Weights of a small GPT-style language model, trained from scratch on English Wikipedia.
Size: width 224, MLP 896 tanh GELU, vocabulary 2048, 8.41M parameters.
MLP neurons of a small language model. Each row is named by its layer, matrix (up: input weights) and neuron, and shows model dimensions 48-175. Each number is 500 + 50 x the weight over its row's rms, rounded and kept within 0 to 999. Numbers have three digits each.
After each neuron's rows, "fires after" lists the tokens most often just before its 100 highest values on Wikipedia text that the model never trained on.

L4.up656:581522442526483438360489490437452562527487558476578470457556536541603502476515519473469447583517471466599478523424535546529416445494549421526482495496484511575503492423475551458456466492465521440472589476492455558530497586564489536543478437516519568585431554496515518440443447609539601500537475475505563395504427528520623450446493486537500533559494405468482589551454471514457576496532
fires after: "ad", " g", "ra", "mb", "we"

L3.up26:350493509522494471499480527525589517489511425577489560527441489543522531550451476529517643473485592453508567621425602457570516477460496492474525565517520468466543537561485458504569520569433508463415397484471512510514464486428501500502495539467464526515404559557474527448490496524505435534518580519533502526477499555525541536500527516534445484525412574449495460521536380514482470509559
fires after: " B", " St", " m", " D", " his", "n"

L3.up314:404490511500535533453579559463510537536456555476504552479486539413546495551469444573528500466479628508598398468445479421547437552553525528529541542485480449598408428539531404539467576456541482564512495550614509580591502488524496540458480496554613444529490481478482518490487481425558495568513503564464507500535495452490516511399531498468477454490528442521529450491425513514525486435527
fires after: "n", "ol", "low", "ho", "ha", "on"

L4.up766:444529514422487444456499534497498514452486554548417480429489496545577446544479499512440503524474469513459424526444457486509483441486463492547479531516574504494508482556504410530499536523514516448511529487634492542508434556483523446488457522437521537544441576510518511582490475494510506500588447531502507584513447541521504535455522523574483500389558535536539362408498510504521532508517
fires after: " S", " V", " so", " No", " Ro", " Lo"

L8.up279:488458541444477504454501555436486524527542473458531505512518449602465569559504545513529438477497435494507499475517563471484493498487522476559421473564475518419533487541546472566596539493469442475530534525461531592487511446502422590459514491462459494552532515454472529496475540514552487546519492454477587511416466411637525474573569545585415460551537484401447514501544529391504509509571
fires after: " in", "ver", "par", "en", "es"

L3.up464:432496521490425410439554475467574552514499555592514520565497537549580511476513507578463442547514523476412500532565470466480484394517467525466517497552497484500603492492493487364462497521461531475417364456475559536592522566427473507400554469564573586456481399485538524459547448497475497478510479560435540475495394512389560442521476373482452475566482539580504419535442456545511519497502
fires after: " part", "ad", "mar", " Li", "t", "p"

L3.up654:571489502529462562579416458516500452538575532502499468536434504551401586463516578572429536488538496477452484469436436442464456517425541456572534515418599496516528459592451457500505580630460506448492413521547613389495503465484513508518512559553468511496489457447415477466399521627476404569448426504598527432545507479465511509470407442498538466405513496499470452486524430465534529565403
fires after: "ent", "b", "ab", "it"

L3.up826:544610488542449451485479485545444492445490464523477491505519494518481591565434521501532392419542411450470482432396530527527487497552560563586480507517500455495505439558476443571592503490458509499457510401471606403549478515403526363564523463558504524526528413607522498473489507491476463517433487503520494504450509474438567515509532509564554497554588518472457468480465501501521452473579
fires after: " a", " A", "co", " P", " Va", "A"

L3.up718:454463598548565513477473511582498474493566432536511627528447525578506468466486606557468521459359390542554474520577470540500504446476529492483517394469477530540562593505500503401507551526509516473489521545381529511475469511518567505514490482581535401470554410599441465489444482516502501512575631536526480508503575494503457553518547522424545498498556370451495601600517542482497552446514
fires after: " F", "F", "f", "if", "burg"

L3.up201:509465446443486542514557529559482539488550488491534505571499521487543515508482494544503602488504442466512509449448509553511544511482486578488470443528642538595480425468445530406529540469511501554480470566503467444548472467420482434451432441429470500476544467456459414532545551498466452510561464359568506526476492535540511603461591551523467486459439532491520529435525440565460545428559
fires after: " U", " V", "u", "in", "mi"

L4.up187:497508521478519635557506544458519569506591468530530590503466451522556505562527524521541461482468450480558417496539441507454471557393508487537568427574434494537510556561493459481536462426448504366530509471577396471566390537491618518463434464393424447535536499384458519514509541491515515482583497546534420376442449417436436581483460446445512467517465582499461521497490687524567531566536
fires after: "\n", ")", " F", "ar", "hi", " On"

L4.up690:445525531479563476428557589475514426513522447453445430499490551484448585551551451509560495454392568458545475541544487516514542468483458518475443525575492584531496548462507614539471454552603473446552337570508486532522394471491597537538467635497540515498497542417489555515482499464448452507535442536534532451521470471400446492557518493499482456538417523511549529488488511506665475504549
fires after: " Ra", " fa", "fe", " car", "pe", " f"

L3.up697:549441504560504518474482434469495542434565506430521551459479507445553572550465492513499452416498528411474474482589431436516577355477589463586489537546467474508498383503502574497525564433497496444533566412550471491611505490506368527569467477457522545432396495525542511561525493467433481505527486567578439400490537461463567504527455515538562451520523461442465445530503483493431480507483
fires after: "H", " W", " wh", "w", "ur"

L3.up457:535552504480485509608348435491455558493514453425517472526454548550428456512533562440488436568498579561515484601550443560447474476531542489463599442558444497393533504433494501506505462512509527513483516582437435493555528485478565547491413463502519450436521552464534537575573544586515429554493518564561498520454485485472437362529553575575512586527573578441526557513432469468483525574514
fires after: "ur", "te", " Al", " pa", " co", "s"